{
  "num_hidden_layers": 13,
  "hidden_size": 224,
  "num_attention_heads": 7,
  "num_key_value_heads": 1,
  "head_dim": 32,
  "intermediate_size": 640,
  "vocab_size": 8192,
  "hidden_act": "swiglu",
  "norm": "rmsnorm",
  "norm_place": "pre",
  "norm_eps": 1e-05,
  "positions": "rope",
  "rope_theta": 10000.0,
  "rope_fraction": 1.0,
  "qk_norm": false,
  "attn_scale": 0.177,
  "bias": "none",
  "tie_word_embeddings": false,
  "parallel_block": false,
  "init": "normal",
  "init_std_qkv": 0.0373,
  "init_std_o": 0.0463,
  "init_std_up": 0.0533,
  "init_std_down": 0.0533,
  "optimizer": "adam_hyperball",
  "learning_rate": 0.00353,
  "beta1": 0.9,
  "weight_decay": 0.0,
  "lr_head": 0.00506,
  "max_grad_norm": 2.0,
  "warmup_steps": 332,
  "schedule": "wsd",
  "decay_fraction": 1.0,
  "decay_shape": "linear",
  "final_lr_fraction": 0.0,
  "batch_tokens": [8192, 16384, 24576],
  "max_seq_len": 256,
  "doc_mask": true,
  "train_tokens": 159300000,
  "max_steps": 10508,
  "dataset": "wikipedia_en"
}
MLP neurons of a small language model. Each row is named by its layer, matrix (gate and up: input weights) and neuron, and shows model dimensions 48-175. Each number is 200 + 20 x the weight over its row's rms, rounded and kept within 0 to 999. A neuron's up and down rows have the sign that makes its largest values positive.
After each neuron's rows, "fires after" lists the tokens most often just before its 100 highest values on Wikipedia text that the model never trained on.

L8.gate629,220,200,204,200,191,196,208,243,201,193,198,207,223,194,166,208,190,203,204,211,212,185,216,201,193,227,246,197,203,258,225,208,147,198,214,218,197,229,218,200,214,202,241,202,197,189,182,197,223,226,142,251,213,166,211,210,224,191,183,170,209,203,200,209,237,199,222,204,214,216,207,184,192,207,214,207,212,150,236,183,212,214,219,219,195,207,202,204,197,158,190,218,247,203,190,174,206,199,209,202,195,181,206,210,187,213,207,216,177,190,222,190,186,215,209,200,196,198,196,203,228,202,199,216,168,233,178,207
L8.up629,155,225,215,222,187,217,185,186,197,186,199,209,214,193,194,195,197,195,205,210,161,197,176,170,164,195,212,189,168,222,202,150,193,193,211,245,182,208,182,182,200,167,208,185,201,199,193,203,186,180,176,195,227,196,226,147,212,192,207,189,202,207,191,226,230,208,186,142,199,197,165,192,204,153,155,200,197,190,212,182,202,220,163,188,189,226,175,195,207,175,184,205,182,168,226,217,197,178,178,212,198,188,185,224,206,238,202,218,195,222,187,193,193,202,194,182,215,189,196,198,229,179,190,169,208,224,208,191
fires after: " |", "|", "We"

L3.gate30,215,208,177,202,203,186,198,220,225,170,218,190,234,211,194,216,193,202,235,197,211,222,198,232,198,207,213,246,190,246,220,211,194,204,214,199,212,223,174,219,200,213,218,199,224,217,181,184,201,220,216,203,205,207,204,183,174,233,227,226,245,181,197,220,191,222,201,176,218,227,178,199,197,217,175,237,213,178,209,185,174,201,193,210,198,201,192,185,221,184,175,209,206,224,219,195,167,173,251,220,205,229,181,178,229,194,194,170,224,201,192,195,193,229,171,213,162,203,221,207,203,236,178,195,210,186,180,224
L3.up30,205,158,185,205,210,211,168,191,201,192,215,215,178,189,170,233,182,195,226,213,184,212,209,188,177,223,230,193,170,231,225,178,190,200,229,211,201,192,220,187,216,228,214,199,250,218,208,230,197,158,232,226,217,168,188,185,218,218,185,217,234,205,204,236,227,177,215,196,189,186,202,195,201,179,201,167,215,187,212,223,221,198,215,233,200,226,189,188,197,239,193,207,183,243,209,201,163,194,194,159,204,224,189,184,186,217,206,224,201,197,208,188,231,176,212,189,207,238,221,193,195,199,205,164,195,187,181,215
fires after: "=", "born"

L4.gate142,212,205,216,168,185,166,162,208,205,220,179,205,225,164,224,216,215,237,205,192,191,229,174,209,194,199,192,181,177,198,215,199,194,206,196,229,216,170,189,207,199,187,219,198,187,185,175,177,169,201,212,195,195,177,212,190,174,178,176,254,189,219,168,217,208,222,193,213,195,173,182,192,206,205,201,210,195,185,217,194,220,217,230,182,203,205,196,203,197,211,209,183,191,199,201,192,236,197,247,183,167,204,171,196,176,178,228,213,187,196,253,198,207,214,178,210,215,146,206,212,247,180,195,187,202,211,193,180
L4.up142,226,209,201,214,237,184,195,223,202,194,194,209,177,187,168,202,224,212,254,170,187,193,230,175,192,183,189,208,175,172,198,147,200,183,196,225,200,214,183,195,206,192,208,162,182,226,188,234,217,190,209,193,209,170,206,189,194,227,198,203,200,185,186,190,184,161,220,234,200,230,182,160,183,171,196,234,195,207,179,200,192,153,176,171,228,217,210,234,207,179,163,192,203,186,193,202,219,189,234,198,192,140,176,179,162,182,180,164,189,195,207,221,202,194,184,221,176,172,229,212,192,191,210,210,160,208,163,211
fires after: " 4", " 3", " po", " 5", " O", " 6"

L2.gate120,186,237,199,208,227,206,159,193,229,176,208,208,195,185,210,195,216,210,193,164,223,210,215,197,240,181,190,191,208,178,229,208,181,193,181,176,213,187,193,227,202,169,205,193,170,212,232,191,215,221,185,217,224,219,216,209,179,184,200,199,215,192,218,219,188,173,206,211,222,189,196,185,195,240,162,204,217,212,202,219,208,214,189,206,222,192,175,176,211,209,205,211,207,186,179,198,234,199,206,218,155,225,202,165,185,180,201,177,228,193,185,219,207,210,253,199,201,175,138,178,208,202,202,204,227,195,185,174
L2.up120,166,187,180,205,179,176,179,194,174,195,197,176,228,174,189,199,194,195,183,203,177,180,183,214,207,188,241,185,161,211,206,203,194,185,215,209,239,208,199,191,211,182,205,180,192,213,186,221,179,199,177,173,159,211,194,200,187,222,216,188,211,205,191,196,197,189,218,177,200,224,196,202,205,219,218,198,186,214,180,195,192,209,175,226,234,191,183,200,207,199,222,223,181,186,229,226,216,227,223,202,205,208,230,166,194,236,193,220,199,190,172,203,196,192,214,183,222,193,181,204,221,206,247,230,197,208,183,171
fires after: ".", ",", "\n\n"

L7.gate81,194,223,191,231,195,179,225,216,216,205,160,217,183,200,193,203,232,169,210,177,210,192,211,198,191,209,205,200,230,216,227,176,201,209,200,176,236,235,217,166,210,198,194,221,195,177,212,231,231,201,173,218,162,227,200,187,200,185,206,198,191,175,196,178,186,235,164,208,196,203,178,219,202,215,196,180,143,166,170,159,195,209,185,215,200,177,207,237,189,198,215,163,208,203,183,208,212,168,216,200,203,169,194,184,265,191,201,203,181,199,200,189,196,178,219,184,213,195,198,185,231,202,200,234,215,222,188,187
L7.up81,232,238,202,217,164,204,206,150,189,215,176,187,216,226,205,207,214,217,215,242,210,211,212,176,181,213,194,200,179,203,177,221,191,186,193,185,190,182,248,207,212,209,218,259,190,167,191,213,211,210,199,157,186,225,228,202,190,192,214,206,197,194,203,219,233,211,206,199,200,171,184,208,190,199,205,254,184,237,163,207,180,195,170,215,199,176,210,203,208,187,203,217,204,222,176,188,183,195,190,213,205,183,184,179,206,231,206,187,206,200,184,183,210,194,164,211,215,173,203,183,237,178,193,211,193,182,212,209
fires after: " |", "-", " Bomb", " /", "|"

L7.gate83,162,201,244,211,194,196,179,223,190,185,205,218,203,211,198,163,169,182,189,143,220,231,212,210,224,210,226,178,204,225,185,166,180,184,209,171,194,177,217,190,206,210,185,264,194,198,232,176,262,182,204,225,193,215,220,195,194,229,201,207,222,184,167,171,173,206,199,183,213,209,168,221,204,233,166,200,188,233,181,184,155,232,213,212,190,213,202,205,214,195,234,234,208,193,210,202,212,201,200,224,212,169,212,220,247,176,197,164,224,196,190,219,189,215,210,204,183,214,241,202,234,192,204,197,205,206,176,183
L7.up83,191,221,190,198,192,217,223,196,190,193,219,202,202,158,236,200,193,175,224,192,194,169,209,205,179,173,201,187,189,216,202,154,189,209,200,178,212,220,190,209,202,203,194,233,206,189,186,169,233,224,163,216,242,214,199,190,211,197,214,192,205,194,192,146,209,214,195,196,199,183,156,196,194,172,211,209,184,188,214,207,191,188,215,211,201,176,184,221,210,189,214,207,174,205,181,195,186,218,213,193,201,157,222,201,205,219,180,180,217,192,167,187,182,213,201,235,174,149,211,179,203,213,165,190,190,213,186,169
fires after: " |", " (", " the", "|"

L9.gate182,214,198,211,192,176,184,212,220,186,203,220,207,176,197,159,206,186,201,212,203,208,172,189,189,234,214,182,233,200,225,197,169,177,182,185,230,196,172,201,178,188,197,191,187,213,185,195,190,214,202,217,203,235,183,226,186,222,223,188,190,219,187,198,184,235,175,195,202,226,170,208,224,234,196,165,201,191,206,193,198,195,188,183,162,226,221,216,208,183,191,184,213,217,202,215,219,201,212,199,200,228,198,187,174,195,193,177,142,199,210,216,168,179,194,222,205,199,202,195,181,229,217,194,219,234,197,186,206
L9.up182,215,234,225,173,175,219,171,205,200,182,185,225,169,199,204,206,195,197,222,259,201,197,198,217,146,196,219,216,212,185,183,214,184,188,159,201,225,219,188,194,184,211,198,205,197,179,233,209,245,204,192,185,224,242,238,240,208,213,225,232,205,222,215,182,229,219,196,185,220,196,197,187,242,191,208,201,195,195,204,182,212,170,204,160,181,186,192,176,204,208,175,196,201,224,213,203,216,207,206,193,205,181,208,198,221,164,217,172,193,209,238,216,196,184,181,220,198,191,189,193,228,197,224,230,210,207,205,197
fires after: "|", " |", " un"

L2.gate312,234,222,228,181,210,238,221,178,189,195,217,190,187,195,163,246,169,248,203,184,210,237,201,162,226,199,186,224,202,188,211,196,166,193,225,196,226,208,194,195,198,168,212,188,216,221,208,182,210,169,163,214,215,195,223,209,165,192,227,187,191,180,193,224,219,203,190,207,237,156,213,189,215,215,167,188,212,157,192,215,191,195,220,229,184,190,229,184,229,162,187,194,211,229,200,236,175,193,201,180,183,208,214,195,175,214,192,180,179,216,181,244,200,179,186,208,154,179,205,182,231,195,198,193,201,238,182,223
L2.up312,237,208,201,188,180,219,194,176,192,195,237,208,187,206,190,197,165,218,192,211,247,251,226,169,186,220,189,201,172,196,174,192,174,186,217,191,229,206,196,209,205,172,213,180,201,203,199,218,223,150,201,225,224,206,238,194,205,198,222,185,169,203,178,242,212,203,182,186,198,189,218,180,216,168,158,226,238,154,201,202,224,224,229,185,175,214,215,194,205,179,206,199,220,206,206,183,196,218,201,166,195,176,224,222,211,193,181,205,201,207,200,208,213,208,178,150,153,226,218,166,217,221,197,183,181,197,177,210
fires after: " |", "|", ":", "."

L3.gate372,191,227,208,207,166,224,148,220,249,171,195,211,198,197,248,224,186,228,184,186,173,231,198,199,196,175,214,202,205,201,197,214,214,179,189,173,224,229,189,190,211,186,173,189,179,214,218,192,182,182,212,201,213,208,211,212,184,193,211,192,198,198,220,209,182,169,223,161,203,190,174,225,204,223,177,226,181,198,195,209,198,194,205,234,206,194,201,180,185,208,200,179,194,214,216,191,223,230,192,231,195,183,202,187,207,197,194,153,201,191,233,186,146,200,195,229,178,207,176,210,246,209,203,218,190,233,196,214
L3.up372,229,182,205,233,181,199,194,183,202,159,221,197,205,208,184,187,190,171,223,201,257,180,198,221,221,192,209,176,165,151,200,157,197,199,187,213,183,204,219,218,176,199,189,237,199,204,209,189,167,173,220,196,224,223,194,170,184,171,157,191,228,242,185,210,192,193,185,196,197,176,176,171,189,217,176,180,225,200,214,207,229,179,196,162,194,226,197,197,199,205,197,202,182,211,211,191,160,216,198,164,214,217,243,201,191,201,190,214,173,207,203,185,202,202,210,185,199,178,202,173,163,171,198,204,198,212,192,219
fires after: "="

L9.gate386,243,174,195,191,151,203,179,202,180,206,218,180,188,188,191,226,202,204,223,219,178,207,187,176,206,185,204,214,195,247,165,191,182,208,198,206,207,226,236,229,196,164,232,200,199,204,250,183,179,195,181,227,230,216,224,184,194,206,176,189,220,185,183,186,230,201,205,238,203,205,192,190,221,214,163,178,200,188,237,242,185,226,211,196,160,208,223,238,240,170,183,203,188,210,229,228,170,211,181,198,224,209,196,202,225,209,209,211,210,172,188,199,201,174,221,198,190,215,211,192,218,212,227,187,220,202,214,220
L9.up386,194,226,209,191,211,199,252,189,177,206,188,185,189,203,161,221,219,231,190,164,222,203,180,174,227,162,182,197,173,228,207,193,199,208,180,195,201,177,197,194,227,214,203,228,230,239,221,207,188,225,200,172,156,185,214,185,202,184,191,155,204,223,185,208,180,252,203,184,207,177,192,182,196,177,187,225,199,154,214,166,199,217,203,202,210,209,213,201,190,186,224,233,194,196,218,200,194,235,205,192,222,186,179,204,189,170,234,194,200,201,177,181,203,232,235,200,207,163,207,218,234,195,160,189,225,192,243,162
fires after: " |", "|", ":"

L4.gate297,202,199,177,188,210,237,208,199,217,208,186,153,193,213,173,227,201,221,210,200,227,230,220,213,211,193,205,183,181,227,206,194,183,186,238,194,224,178,151,194,193,206,194,189,202,208,209,195,223,201,196,214,224,184,239,196,210,209,228,215,233,217,216,232,250,209,190,205,213,222,193,213,233,217,193,179,223,178,245,154,187,197,183,226,247,187,190,199,240,184,210,226,213,217,203,229,192,184,208,186,176,235,217,190,206,195,239,198,228,167,190,223,214,170,227,184,192,218,207,199,219,216,184,217,190,213,186,220
L4.up297,211,191,207,198,205,155,175,221,204,213,181,221,190,245,209,203,213,214,179,215,179,202,189,184,192,227,200,202,176,177,226,215,200,224,209,196,224,165,176,244,197,170,167,226,172,232,223,234,167,234,229,197,186,173,205,169,172,225,211,188,192,213,187,176,209,194,210,221,191,175,202,165,219,194,167,206,193,190,242,255,200,198,208,197,181,175,216,170,207,191,170,189,215,230,196,197,218,186,218,193,196,213,228,178,203,220,196,189,186,204,221,200,180,182,196,199,208,184,188,195,194,231,209,176,176,208,226,213
fires after: "="

L3.gate486,185,193,207,198,162,179,202,229,238,191,180,219,166,229,217,184,225,187,214,138,213,172,196,231,213,175,171,171,204,211,187,208,197,204,182,158,210,206,201,200,208,204,194,190,223,177,200,195,231,200,198,228,187,209,219,207,183,196,217,204,222,215,199,202,237,204,204,217,189,219,196,212,202,198,192,193,207,197,188,194,182,186,182,192,217,193,205,215,209,172,181,207,207,186,253,224,171,166,163,212,222,174,236,181,219,191,156,174,175,253,218,207,192,175,213,228,215,200,243,198,199,222,178,185,192,193,210,208
L3.up486,204,200,198,182,202,180,185,206,209,177,204,186,175,201,207,199,184,187,187,188,213,196,212,201,215,206,197,189,177,197,179,155,202,201,191,148,220,216,187,175,206,223,163,227,195,183,191,184,234,203,225,178,192,215,178,219,209,199,218,186,225,199,207,174,232,214,226,177,227,209,237,201,172,158,188,192,210,213,212,189,207,208,181,203,174,173,191,190,193,162,150,225,229,207,205,206,183,194,189,198,229,154,195,174,225,201,163,205,184,183,237,237,209,212,186,202,208,200,208,229,167,161,198,189,178,204,176,179
fires after: " =", "\n", "|", " World", " |", " \""

L2.gate474,213,208,201,189,212,245,179,195,196,184,179,182,174,185,212,194,203,198,174,209,206,239,216,194,219,177,201,172,160,176,193,214,179,190,200,207,198,216,205,223,160,189,182,212,229,193,228,195,215,207,198,213,205,205,217,179,167,182,210,195,184,217,251,215,191,202,197,176,235,188,217,177,218,236,247,212,218,159,185,193,176,217,230,204,218,181,183,207,212,194,207,222,196,227,187,207,208,201,207,222,192,200,231,213,202,165,169,198,205,221,213,195,217,206,212,200,179,226,186,204,180,233,194,231,214,213,220,205
L2.up474,225,153,198,187,179,207,192,197,211,199,199,184,207,225,250,194,193,204,196,203,230,225,213,188,200,242,197,182,182,213,201,226,177,191,175,181,208,240,215,197,195,185,162,193,192,196,198,187,186,242,212,225,204,213,207,197,227,165,199,222,188,234,191,189,182,190,173,164,186,222,228,194,173,186,194,220,212,189,198,183,189,201,192,231,169,197,138,238,212,196,190,201,176,213,216,197,173,198,234,195,208,165,235,187,208,175,153,212,213,230,206,194,198,218,191,200,203,212,208,213,184,216,205,190,163,219,179,216
fires after: ".", "\"", "\n\n"

L2.gate432,232,215,203,224,177,217,191,216,177,219,191,189,226,177,207,188,186,196,209,186,245,167,197,166,213,228,185,180,202,164,171,191,199,186,160,178,213,214,220,240,197,129,207,241,189,216,191,219,220,200,199,189,204,210,175,200,182,210,190,216,203,187,225,201,189,195,177,183,186,206,167,194,190,206,231,210,205,190,179,213,178,211,215,172,196,242,217,190,230,209,213,207,202,191,199,207,209,187,227,194,231,174,221,200,193,242,216,199,210,174,225,197,183,198,229,197,193,196,216,190,229,202,198,232,214,196,236,221
L2.up432,231,228,191,219,194,210,210,185,208,196,194,224,179,214,212,185,186,189,186,252,218,180,221,197,165,216,209,200,196,201,174,192,194,200,168,199,206,216,186,235,218,195,187,197,188,202,200,203,226,200,230,205,226,205,188,201,204,196,201,174,206,178,201,194,128,214,177,216,193,212,178,204,220,208,208,200,211,185,194,177,164,149,194,185,213,240,178,223,195,200,200,184,186,158,207,197,206,265,213,169,221,158,204,176,207,203,191,210,224,185,210,167,199,194,193,184,181,207,214,192,200,201,190,212,186,249,189,191
fires after: "\n\n", ".", "\n", " |"

L4.gate121,221,246,206,147,204,191,205,211,208,204,157,207,158,230,193,191,186,194,227,201,204,171,185,212,225,217,170,204,202,183,210,232,200,181,186,212,176,196,167,214,170,199,203,226,205,174,202,219,228,236,203,197,224,212,213,203,205,220,187,264,155,197,188,201,227,206,194,196,198,216,234,171,188,196,198,207,209,191,180,207,217,222,207,215,244,204,190,191,214,156,208,195,217,187,212,256,224,190,203,187,212,220,205,168,189,150,214,206,209,192,212,182,186,207,210,184,196,207,200,212,226,207,194,201,217,213,182,188
L4.up121,180,192,207,176,227,209,215,205,215,199,234,228,198,211,192,194,174,186,203,185,182,210,218,195,168,206,190,195,212,188,211,239,210,193,148,189,216,170,210,198,187,222,189,220,199,209,171,207,174,255,164,220,198,200,227,241,216,212,190,201,196,203,186,206,162,183,216,240,199,198,226,181,208,215,180,165,212,202,219,194,213,203,197,198,169,245,200,205,165,176,194,156,197,238,209,223,198,194,209,177,203,186,197,164,212,183,234,180,183,224,219,198,186,154,179,200,167,183,215,196,202,208,171,188,228,207,213,205
fires after: "-", " 2", " 1", "s", " 3"

L3.gate139,198,194,195,231,215,203,183,234,215,190,202,219,190,173,188,201,205,229,197,177,229,203,221,195,203,197,168,170,184,201,256,203,183,221,193,193,202,205,180,207,205,206,191,205,195,217,236,223,194,203,195,171,185,172,176,210,187,239,167,223,227,185,211,226,202,193,222,165,201,166,222,193,191,209,189,236,243,206,174,184,213,218,227,218,186,204,147,190,194,207,200,225,206,211,211,202,206,199,225,154,188,221,172,200,153,202,202,189,199,224,181,209,159,231,214,196,212,191,233,196,201,196,208,187,182,152,209,195
L3.up139,193,242,197,232,179,178,183,192,191,172,200,215,219,175,219,236,221,192,245,186,195,194,202,235,212,195,220,195,223,216,218,192,225,203,170,190,199,184,197,201,167,224,220,209,203,197,195,219,226,222,211,183,223,187,183,228,204,183,190,211,179,226,211,227,194,192,216,177,159,243,219,185,184,238,197,201,207,252,209,170,223,191,218,181,219,192,183,222,217,197,266,207,189,178,171,212,203,170,192,227,187,190,204,172,193,225,234,217,201,227,189,196,229,209,183,184,215,210,220,186,199,196,198,197,180,198,194,228
fires after: ",", ":", " Cer"

L9.gate266,222,208,175,200,186,199,223,224,190,196,197,256,200,195,180,211,191,198,196,203,192,204,171,218,221,209,216,207,189,185,229,189,216,193,223,209,208,205,207,230,206,206,224,240,219,222,207,243,196,188,220,194,186,217,205,189,188,229,192,195,214,218,257,194,218,209,200,198,209,214,163,190,187,215,175,191,216,160,174,189,228,196,203,151,196,240,216,178,246,183,213,188,236,230,205,242,209,163,219,215,203,209,169,204,185,186,209,194,174,230,226,193,179,212,210,201,224,197,211,188,204,174,165,187,240,212,177,239
L9.up266,203,231,189,209,209,218,201,183,183,247,198,202,202,222,209,163,176,202,231,186,228,172,179,216,196,208,186,171,235,177,197,199,206,223,221,211,202,211,226,216,215,204,229,181,225,217,210,205,232,224,205,214,211,195,182,203,192,206,202,210,203,201,232,169,189,222,175,180,199,192,223,223,206,188,214,172,221,237,195,220,206,176,215,187,226,159,193,192,219,208,177,201,184,195,183,197,211,199,166,194,166,189,206,200,216,208,198,198,193,190,242,202,184,210,181,162,241,215,193,179,183,213,171,230,223,218,182,153
fires after: " |", ".", "\n\n"

L7.gate324,210,222,179,160,190,206,164,250,217,237,204,225,203,168,202,192,214,185,217,201,211,181,216,182,209,202,201,193,205,203,177,183,222,197,206,168,205,205,203,215,191,183,246,241,201,218,205,196,219,213,226,195,220,227,214,202,176,225,164,222,211,199,193,211,206,237,206,159,209,218,236,199,224,209,224,203,208,157,227,222,218,218,188,223,198,191,170,213,199,219,172,197,199,208,200,194,187,196,192,204,215,181,202,217,194,196,205,189,212,189,219,183,143,227,232,184,176,199,218,196,155,202,190,235,211,184,220,208
L7.up324,203,184,210,209,166,221,221,191,205,164,245,202,213,196,183,194,204,210,162,199,184,204,216,172,236,219,232,224,222,192,201,165,197,207,223,202,214,206,173,189,210,170,225,195,232,242,154,190,213,191,189,214,217,207,213,214,222,198,205,223,179,218,165,194,193,200,193,213,183,189,199,177,213,165,237,208,195,222,252,186,214,248,194,189,184,200,212,198,207,188,216,224,168,189,186,198,213,222,165,198,186,180,226,190,194,187,197,243,212,176,237,218,196,171,212,191,176,208,214,201,189,203,204,213,218,187,195,197
fires after: "\n\n", "\n"

L4.gate88,212,179,213,170,194,170,181,232,207,225,181,207,202,214,214,195,179,198,193,185,189,198,193,194,233,216,224,221,194,189,173,178,178,242,248,211,172,177,161,219,199,192,204,210,231,163,184,197,245,213,238,186,198,165,221,213,185,222,184,220,203,201,201,182,215,209,201,229,189,183,202,186,214,194,183,194,186,163,184,246,194,164,228,195,176,187,200,186,217,171,184,196,172,181,217,209,203,168,233,178,181,195,217,207,202,206,208,188,163,192,218,196,168,212,238,218,216,195,227,208,207,229,175,183,230,233,186,173
L4.up88,182,197,194,216,241,196,209,190,202,191,190,211,139,194,191,186,227,188,207,198,174,201,209,177,199,216,219,200,178,175,217,222,198,213,206,205,226,191,196,187,199,213,228,177,176,210,163,208,237,212,230,191,209,202,204,188,189,188,216,230,203,209,250,203,227,205,172,211,195,186,160,189,188,182,224,188,178,226,214,190,195,225,178,185,230,208,221,179,171,188,204,168,220,209,180,222,203,216,217,201,194,198,209,179,206,179,192,199,198,240,211,170,198,202,163,181,194,201,210,189,223,203,223,210,170,192,207,170
fires after: " 2", " 3", " N", " 4", " 5"

L3.gate196,199,221,196,168,160,197,230,209,184,243,214,196,217,192,214,214,217,229,177,207,181,188,247,198,231,160,210,192,189,180,191,195,176,168,190,227,242,211,193,208,206,195,192,226,190,179,190,207,219,195,215,199,201,191,215,203,183,193,232,216,209,196,180,226,195,208,185,183,209,184,175,217,182,218,216,207,224,168,223,191,208,191,208,202,210,206,173,202,209,202,209,214,217,182,198,166,206,201,229,210,164,190,172,166,199,179,218,203,187,217,189,198,189,224,181,187,198,184,194,213,192,190,210,220,209,202,217,217
L3.up196,211,205,225,216,194,187,209,194,254,179,240,209,198,173,228,188,237,201,210,208,222,186,214,189,207,163,219,187,183,226,200,190,225,201,220,208,213,198,193,199,183,148,219,213,195,165,220,229,206,221,205,209,205,213,172,250,197,230,212,207,229,168,197,214,203,186,183,224,172,209,254,197,204,193,174,219,230,177,194,227,200,193,184,201,198,201,188,217,235,219,196,233,204,210,223,192,171,200,230,212,183,175,215,168,220,190,226,198,187,206,203,177,207,191,184,216,204,203,193,230,215,174,201,178,179,232,188,210
fires after: " \"", "=", "\""

L2.gate534,181,225,228,200,215,214,232,215,198,211,228,180,193,203,182,208,216,239,179,205,207,187,179,217,212,196,206,173,174,206,234,195,203,201,217,183,221,184,217,154,210,200,188,164,208,163,199,184,206,222,206,194,208,182,197,194,198,243,166,170,207,203,196,216,193,204,189,199,196,219,210,250,214,242,204,161,176,170,207,177,217,191,191,195,239,204,193,227,224,204,194,170,222,224,223,186,189,217,201,220,160,217,225,203,185,190,207,198,219,199,184,226,207,207,212,208,223,216,202,202,176,215,201,216,181,209,190,184
L2.up534,208,186,184,222,182,208,202,226,210,205,232,226,180,248,218,195,206,232,171,199,194,171,211,190,212,182,167,172,221,199,193,181,224,201,218,163,198,212,191,173,173,179,163,203,227,178,171,187,212,186,198,197,201,172,200,163,214,175,190,225,202,214,185,199,212,235,221,204,211,219,234,189,187,214,221,177,209,211,165,217,173,216,215,212,185,196,158,223,213,177,223,205,209,199,197,232,200,229,154,225,237,199,187,193,201,235,209,198,183,169,197,195,210,162,195,169,213,233,231,188,205,193,207,192,191,195,225,157
fires after: " as", "\n", " of"

L2.gate588,230,193,251,183,228,213,201,203,201,208,175,171,206,179,208,180,194,225,173,193,200,205,220,168,195,185,204,215,151,247,218,211,182,190,182,245,194,201,205,178,238,147,176,206,182,225,215,211,227,224,197,204,193,156,228,214,194,212,182,207,193,207,213,206,191,214,190,181,237,161,191,177,238,204,185,215,185,163,210,196,197,206,179,225,203,183,226,182,196,203,178,195,216,206,180,188,237,191,246,226,185,200,196,202,191,188,197,167,165,190,183,215,187,189,201,176,225,213,176,212,224,218,190,221,192,165,227,202
L2.up588,206,217,202,259,201,244,199,200,173,186,188,159,224,195,170,192,216,246,212,201,206,166,221,191,168,193,193,205,176,193,184,218,217,223,205,181,213,196,202,217,225,158,225,213,191,222,191,233,197,190,189,196,214,236,219,210,206,197,194,197,216,238,202,182,190,209,162,178,197,208,176,191,196,188,186,192,219,206,182,210,199,188,199,188,212,175,207,194,195,174,215,194,247,163,219,207,195,167,212,171,203,238,207,208,212,218,210,204,165,216,198,176,187,184,176,195,186,205,222,181,190,195,169,198,156,179,185,205
fires after: "-", "|", " is", " was"

L9.gate472,188,175,245,202,161,182,187,220,201,206,235,224,198,176,201,173,207,203,205,186,208,198,229,187,189,209,223,193,182,231,215,186,208,197,200,157,214,194,206,200,171,195,187,240,213,223,211,190,198,213,213,200,211,179,200,187,181,213,255,202,186,222,194,190,208,193,210,196,211,198,186,187,191,226,140,172,214,200,241,183,233,194,182,200,188,198,199,205,167,204,214,194,224,191,239,220,213,173,221,225,203,213,176,184,215,177,196,170,201,217,209,233,155,222,179,224,184,181,210,230,211,187,188,183,176,180,219,224
L9.up472,188,191,177,204,221,188,188,213,214,197,212,222,188,200,186,212,237,222,224,190,231,201,218,220,185,217,201,213,203,171,177,223,243,184,219,214,214,219,159,233,186,187,212,218,161,210,211,219,166,236,229,204,216,217,190,182,206,226,210,184,182,212,185,227,223,216,194,211,204,216,247,182,192,225,186,189,222,188,199,222,221,200,205,202,186,176,205,176,198,247,230,207,185,196,218,203,219,180,180,169,202,205,191,193,174,206,229,218,180,209,220,178,170,191,173,203,219,179,217,188,196,226,192,197,210,195,207,233
fires after: ","

L2.gate494,214,201,211,194,188,174,235,180,202,178,230,225,199,213,238,208,222,238,192,211,231,219,225,262,229,213,209,179,210,174,176,196,214,202,184,188,218,213,162,205,183,195,223,203,167,180,193,206,166,185,235,209,199,228,213,171,157,175,202,226,197,173,167,190,219,205,216,208,200,188,196,194,196,222,173,183,210,218,238,186,185,165,224,218,211,200,219,204,185,221,213,214,222,185,206,180,215,177,213,201,207,194,185,179,193,204,226,207,188,200,198,222,187,220,143,193,214,199,210,211,188,240,205,173,202,183,214,215
L2.up494,235,219,210,243,183,212,196,208,204,209,209,210,230,226,211,237,239,190,187,200,195,166,159,197,210,210,230,214,224,182,199,200,218,194,154,198,218,162,214,185,187,205,219,228,191,178,207,190,161,197,250,210,212,226,249,223,206,197,185,205,207,186,189,201,165,201,191,192,198,198,178,188,209,179,199,191,226,162,197,187,222,228,144,219,205,192,192,205,233,202,171,196,202,177,201,229,208,192,217,179,227,194,172,181,220,193,215,207,205,206,189,178,190,228,213,191,181,209,204,166,217,218,199,203,228,229,234,215
fires after: "=", ".", " ="

L3.gate565,177,171,171,207,181,230,202,185,168,165,195,212,205,195,206,239,218,208,206,211,225,167,184,183,229,206,212,194,182,212,187,180,239,209,232,183,211,223,203,194,190,214,193,219,215,162,220,171,213,197,199,181,202,207,224,193,173,205,191,203,224,185,212,194,194,230,210,167,198,215,202,233,181,193,228,178,202,208,244,172,205,207,171,198,225,208,204,201,218,163,220,188,229,215,224,234,197,173,205,217,173,197,227,196,203,199,193,209,220,222,218,189,227,178,168,199,219,212,203,204,186,203,212,231,202,192,222,188
L3.up565,188,197,188,205,154,204,196,190,168,174,239,272,200,195,209,183,198,162,172,199,222,184,179,199,228,222,232,198,207,189,216,202,172,196,194,186,213,224,210,184,225,179,214,159,211,206,186,170,206,234,193,224,204,194,206,221,234,197,189,230,209,199,224,196,226,228,232,212,202,231,197,207,198,240,195,175,194,191,201,253,201,225,214,202,225,235,225,250,209,191,230,185,191,186,211,212,225,188,220,214,216,187,234,197,231,189,187,205,208,215,220,183,213,205,175,212,218,203,209,179,198,179,215,205,241,238,203,194
fires after: "\n\n", "-", " (", " \"", "\n"